Weights of a small GPT-style language model, trained from scratch on English Wikipedia.
Size: 22 layers, width 192, 3 heads of 64, MLP 512 ReGLU, 9.94M parameters.
Training: a variant of Muon for these matrices, 21956 steps.
MLP neurons of a small language model. Each row is named by its layer, matrix (gate and up: input weights; down: output weights) and neuron, and shows model dimensions 16-143. Each number is 128 + 32 x the weight over its row's rms, rounded and kept within 0 to 255. Numbers have three digits each. A neuron's up and down rows have the sign that makes its largest values positive.
Before each neuron's rows, "fires in" lists the words (lower case) most often at its 100 highest values on Wikipedia text that the model never trained on. A number after a token or word is its count.

fires in: "by" 20, "to" 15, "from" 13, "systems" 9, "announced" 7, "anniversary" 5
L13.gate381:079115065128085121140130111163142191130112155139126124144084135104117088116110125093113080098121097156101078109193122110179110133122113159086131180128120168105162079058107118088117081125127182086121125169117124148156121098133132214113115119124136100119096068116131148137157123086143085147093131135174148168153148104102104143196127162081151168121167210115068090098093161147151170160147
L13.up381:103147137133109149132139193145189169151068130149092184156108138138134099096125094127108095132155131154166147110158127165101102123146119109093089113080135150130135058055188112128163088158097110104135155176144129117108097168160126107131092058062066090133156129093128241094146086084135121113137089127122138119116126111140099140145111150102116105128131136104107119137110158167135094184172
L13.down381:178136081200139078127106102142154061080144112080132179147183135152095113118096100153163136079110139064138146158153104120118139191128116155151218138198082153151131154108120132128102097116115113130164149113089164063145114129134183147134154129162129123125142117129159031105135152183112074163101105106154118078171135108151091154103097124163168104127153132136077092170097112138145108079117

fires in: "an" 53, "another" 12
L12.gate360:103105104127165131135112133197139085189169111087092063145136126133125133118103133116091083155201117148084101168128144122130133115042141153143086158109080125128120198193168163109153130080118111090149174152095134127118140169092102067109168126131076204117132083148117088154159172156102137081118132153126101117117142135168093091116095150106183096060137138117138126116101110118164138110059
L12.up360:140176116149068073131127189158095174102178114124099074094117170098162118128101127125108125118138100051075109145140161136151175173047102169115140177179152159148172158134098058111098106122151116152139106111101138110163097125114139120067194178157095130118116088089125144141137078156151159074086123099175147140155102111132166072154132174104121075124139144152125184119127093162197109132090
L12.down360:185155115114196143066171129105143096106163086150087148205130130180132090135134129122074117158132103139096111138136149156111103129118124159114084167102165082112127192083160159080163118075157160070128161133148113199150133133123084106150192141114026094161064077161116128124127163204073093161132124133129093108158110144137109146102153182084170149131192132140119132171131160137136186122146

fires in: "a" 59, "an" 14, "is" 9, "was" 4
L9.gate446:112169183160094138055128133129145121134108191185142135115130082092088125132159180091170155107125164078138153105152108139150173177160113109131111182104132162103136150153123150141120091162147083122163131122115092094104136091150057160097099097170099126174097119121158146162188117198160151164087138136106111113082147166139140123087174134118160168150184144123140156165097130134127098052115
L9.up446:155154115083096187029156106129127101108114136115138163140210148128183132091094171175091137142176135170094101119169106126123186204087108142143150187164197066120124156123155151108084133111186128165141152189169071098124100104126123136136124132204082188116092088141177132140150149176119078107144150161133137089115172160107161099144098098142119149119134101153177132088071171114075104131126
L9.down446:159137168107125111178120067127147074064111177139140168204191134141118114120114093161125149109082169150149110118120134190127188133114113179144150084123126105206135133094131130166079160187164170168144148115209208203124130100151151106135169114129099159131122191181157143114191128202176118117124118159106097150134098067118102170151107092122159153143177128108088157116069115084111175074112

fires in: "on" 59, "one" 26, "only" 7
L3.gate11:128058109141144146172182131079087116096145190092088096172070123167122110067165135112115062117112141130128073107098124112127162145107110103197123128100118075094130124165090116056115145084179096097125099179171098181113119180101149163167127073161123130110110156146106105137133120144149172114098113160119067143151151078151133188169146144132115165184110182100097129104153125162126169106166
L3.up11:149035105120147146125156116138082107141101132135124087122088086170136149126112121119089088131110110127134101058104116160143165155127096082185090159110165058096126139123069140095146106089146136085130141138099156203117073149100109171144161083102110090099138136105118150154150110120120172154117141104112085140167083088079111184184145205106101167165178164114103097103143092121143126084142
L3.down11:210129127125098165156163120089085157126117211158096123135058123179135155139120119138082066143103103146144034127124110130125132166117070135141080148127166116136136097123117117073084157055167114152102099128113104136085159183125130190082114138100121147135126180146127127167126146113108146130101139112051101144172137118155136120140139141102134178132159223118091128049141113147155091120172

fires in: "been" 42, "became" 14, "began" 13, "established" 10, "published" 9
L6.gate495:145149163188156109098131139063153081177160101055071137153169087100078060146125142145099134133144134089195089104106101119168132124067169135105125170153095107121106110152152121154080146065164144142130203134094100102122158084102082175127107098154185150126095110112163096093109107162159087088147181056145170087065074171123143142075163051130117136104127130160126110146145123136134091093137
L6.up495:107188179114140136126124148069134081175102150109080071146178129131087118189113100091104170096121108113134078131094121081125143126086091148133131108134116127097090155137133140141140124167098114150130150136145129158185150096134137199117168141184184088082130085158170125120199094112200082051108141125154138140118117199145117125112156079133084148061074183151168116120148133107183157085107
L6.down495:191126179169074145126186133152156137128142109115129129128118148100068109113127119096177138144170084169164129124155118130178192144119093121157139113119183142150124126124104133134137112104100105143129111147132090117093104175110110140093140132093123109171151107139078105130059135111117171177148172124153136084146164107122170125122019129190186147156089187116112161099115157122099181102205

fires in: "four" 23, "five" 11, "different" 9, "figures" 6, "difficult" 5
L3.gate393:138081167163163148058108137129129154091136153101140131099151131146110091120075145102110115137167197061138114089109115118146148127137116090159095142167149149103099158125069164136085139099126109094147126116076055158117136117099122146070095105099223097086104086128120170105121139109079132083114168133190145166072122143170125077125108088215125149186093094124109056153112170114147130066124
L3.up393:156132134117164061115102146165108144173124148167094137107138162159082043112061149088125094127128158094081132117123117136194111129102160102120104138146115162161125124161129135106138133063159087131179152150110122135109148139064072152053160049102146103122084156094154172146126068153095094071067130141134090156086125163190105080123116108133104166134095065138059098128109177128137098091148
L3.down393:152123114100185078082115114145120117117135112137104184066123131067127096127210168147171132081167114115124112144070132105209142104132114167087136169106121153139121146079146139103085156110155144133115142095064126169110108139058138150142115106125101123153080133110153160104163182170104076089108103129112130142156112139181116151055089167068112097142145092103133108186133172169118134115162

fires in: "a" 39, "its" 10, "football" 8, "an" 7
L18.gate408:103083140182152175083119096145176093140085134151158150122121102125146141146132127086177115138089154125195115134139100134102134096135139201153138145102146144199150174220123189131110081106129145171141086087134119135167153138144117187150086096131157107159094163167116174108102133155116064073124136118124169117084157158095097101085065135118121083132136145134107150126116144123119088109086
L18.up408:165127146144109143171202101136147069102102157063132159185154135092140137131063112129153130148157152126124110146109159072070128136177112144175103175151113115120137119119137097082123133123063178138066112152114159085155121135181134121110218160145127163107127142124143203127108156171069134152173096114121126057118126112172089151158111193080086202135125157131184115145164150163047129080141
L18.down408:146107114099089219200173154152141058059140173088148120124160078133090093155111148098097199193129166130135120149139135166110180129080129120100077068106126122169088144181149129092132123119137121176147139105106105095169134053092157114139118114157063153140128151070140124100146143200136179107125130128134128138135128125166107102094125126137118108146131064096047147132111140144120080135093

fires in: "where" 23, "established" 10, "reached" 10, "published" 9, "schedule" 4
L5.gate448:115158134188110136163089112091130156067125134099136159122151105142149063119147113142137165084091150136152101136110116131105172124153126125046108101134097173087147136084125118165122118064124118125140191107151097177101134107124100162098067098137166182146086152127138131110111120125090146140153166140119173059169119127142156097067083043151172148143108139118115148108161111147168154115205
L5.up448:090179084133124158118106156066192056077131113080068147077144161120088118189100154108107099083089104156140088110126090106114087119083119138135064143125082109167116186157132112115125126051141176147144181120137097123152110084170151129135125169159144125157066130138138158093126084101118106086164179130141117162095131173055182150159174178120142150108134090122145157156146095134137163109133
L5.down448:167085161164133087117183168122113108184151103088181137145103129155103102120099082074198147125230090126139078138144113177168183174207130091121117138150131116133103176124126124174141138139096083118115073131177125077129124103089088116126169160149152072157132134119104086190042099094126134116115133128155106099139135152125108136184071113117147187162161145150133073143152155158145089079204

fires in: "on" 14, "against" 13, "several" 11, "one" 8, "season" 5
L5.gate75:164062030172104117142137125102068163146088146063160122140172153122164051146116109132091066107144076149125099080151070177127148120144097089163144157111125117116145121168123088127057120121092102093137101071124066183057125128128137136129117097128102074151103141181112103097122134124098144106112187110153090121114110098151101098115149100163106120132081198120128150086084131102117192069153
L5.up75:187096057109118115167132113140061154110088127111122131108076105179167104181114111107060110161159033167074130068126120149100125071212103092192194151128133109134128127165125109130093105121189171115143071079157097214097140142143111128141151084163117061166113099144124124095160157120122155146115134141193142090074126034116129157171133124185110135133098157109117146096123113127118146110158
L5.down75:212125113137083183106177119125104189135069165137103120157093158138138146158142123107057068068099104106152048120118096132164130169149100139123092142153174148128151125092136112080092147060150093120100146137144061124060153174144150171083071139123090146125091210115134112151112114119118102130087134126103110132111159108168116121131116178115131129147116212134131103090128095133133160092162

fires in: "an" 39, "a" 14, "another" 6, "is" 5, "any" 4
L10.gate208:155086204149080071120113108180132079145104111083109084178044131088082123078122123125082111138139146126184104131160097152146147132068113135148111139125139142153115078079145120103160159138153130115130152052166103070110091110108112041093120165149094130105104128180107114154169104161075139142087128164055097130090126086091096075121094174142138100214161127149111158116123143146137136161115
L10.up208:177096135048095059134131134187115078181098173140126137129106140082147144115091103184127128159127157171171122130135124126125155144078084228150108186146135092178110143127130117102104168108140110101123132093131126097183084112123116139091154133124124152126098108133162093145152114172113135135126071136136115132134133057127068101118107138124124113210106104120102165152164146135077112148115
L10.down208:186081151185108145088150107068161119124162115089123128201100126135080183138100103061146098157157108175150114171127111157179104185135132137112140152098135186163103110093135133161123155122153152108118125131155086139100210076125124082094106171142099158175088136155071181104122131128080125109127112153100074117090122127101111119219131154117138146181176131112129133128152100117118112131152

fires in: "a" 57, "an" 36
L9.gate184:156136130111167089078144102088171127132121145151127177089101091096169137069149148095093113131132133139190154105123115114108118159159091150133155170091105119087203091145099160086140195152125093088113098135117103101105128176131140160097125126166114187158154095139114095168106144176069134102138132166067093132111175173153099123119126149122127174120115120124120176091120055142175092124136
L9.up184:156149156089130134037103161109139098114111141152112131152132155075201086130087116165033089143141093128158137065135121114174144168161072131148152135172160096164106136163129130138081132147148095121098128123119109052155117121106112132083170090160091181137121080124135128179134118144108131136107119079103169130129151137139133131142114121136096169128123101146142146176163124116133071133028
L9.down184:125124136140100123166105090136141148130120129110099176159172141116069125100099119120154159124207171120066123168119101220196201070144106149114119151159104136122106133154121103091073171210133114130134102149174111124135138118135133192164173101119084168119088111209114129093167120171132145112092158137182099135128141162109175172139099108152127146119156168146134153182092096132160099129103

fires in: "season" 24, "four" 19, "five" 11, "section" 7, "few" 5
L7.gate193:164057134124111146102126103125155152106126123142125103155160165119116114101131168152106136111127116113124166096125177082128090132110136134194114138111155201130189111156080142157124175189084170088156130141068123164197151085140141156087191105090107174107156121089141153096136108205105136070082120103176120145112115141201101122079119058158067156166120076129117106089124210174072123150128
L7.up193:117109125113105123124122174099102160107163132129052173106134156121078109094171202179144122092162119121132145157118179127122105135100169098144094180134115169114151136110110202103145165112114112116137130153057106159145185160118148143133172127106065166134131140120164180098120054094115109032133149118173149132065085173149134080142117103148098138141080156093157085147149200115122062175121
L7.down193:160147111125139166063097106170116085134164145110103085135131147076113176108133074155117165156137059127142139126147138106151098111123087150176084159160106116126117144097133114166141113148170068109090119143113094160184180081090151142138104133120127156069122144087100187152191135184140066207135171133103097161143095179155128182142127133051145182167135155110172123171132159162138081134175

fires in: "four" 19, "five" 10, "first" 6, "director" 6, "fall" 5, "few" 4
L10.gate65:134125107070140183191089141109099088141100057152113117139120128126111091062095098083167109117161123112120114090120150200170095102087139131144163186130182129160112152070162131129110155150176080090115132131108046133127099130076090173163178116123162118119138170121135136087184135124072129140109190113165139167148122200109096130123103173160052174154139170139152115144162131152119086083109
L10.up65:149075107087110099124112150161093145136111087142150112100154139159197096108108063156122112155110115057161124114158151098153034101130110152080168169145211166157126174089132155168095112088173082085126127137110129167119080113122134144141158085146119130168100155154127165045119168128135190132115121135166102112114085140116133100097124130147151161152053145142153113124153157166117142100082
L10.down65:075160121126157101157133146172127087145151123085156109110099119129104124111137160163128090099120077128150134157164114115095153144102141119124067093073059218087144108115189096083125147099176111134196114110163092128125188114092118154140145183164116120172195095089152100166116104077129138077148135108103111188137087096141122143137173090084073059147142112133141104128138102104179144114135

fires in: "november" 36, "david" 11, "smith" 6, "september" 4
L5.gate7:166138113128165155166106063149160139098127114120122104132098160081142119114153133111190202104119141167097115119112122095146107109194084101181106096136105157167167133174095098176100174082135072053140126138170087089144109146183077116143159186167153110119126157074164209136121136143134140152124165113107133091114156107175111110190146192154128122125050111089161074116104190076077135126133
L5.up7:131092139149152167161114089140100108141154134120143117157086135105141090154133153137181123110144123146139120114145141118209130096205106172169101113089116167159166138141120110164115156083114087101075155145191093134148151181112118128161149148153127103144180169130145148157151135140123102175105196093081180123119155139195171136202172186146107106074046144116156130100103187100068143152161
L5.down7:121178144166138121147116145145181175148150108110081085124130177191108165124133167178126122141139196106124111169112169088175170194140089094134151095151175135161152100109106109143150143131105117114078152150098207170134176186130118083139151135105168159142103148136135126172107116168133142144054132175052121124144157124087162111161143154119109110137118091125134102152106130141095182152164

fires in: "four" 23, "life" 21, "five" 11, "live" 8, "source" 7, "between" 5
L4.gate35:138170178082138090167147120173124140132108174164167150132107089114099109097092157048206092181170093084158121147165173098161116151103108071150095120135173070141140177129084116110104130166145094112089152113147130220068111103067134169106159094154134126180194153115113176087146163170125113075145140139193121150131096108164120162129069129114127121189087085075130130163092170119098112102137
L4.up35:118170179058141107161116138163088118124110110150130164126115133119096077112099153054197122130164105089150115175183156115170146135099149058117124121160153118150164153126093152128099130154171100119096102157158166205074125125089140160097152073143082151165132168155116186090136149137130128080078137144176107138096137132089118137131069093112112122142056093086116098115072189145125089104150
L4.down35:144143132105147107096111115103069119141180140120105129122112127176100111125171138135172090093120107156165094152099123170114137105160137188106155132104100160145104121110105122137077133151170171094106157101135132119125150140071138104143149093110124110195099146145130140110161174130160056125097112178158149137151156164159099154101109187131158216128129068157098137181096109164087110135180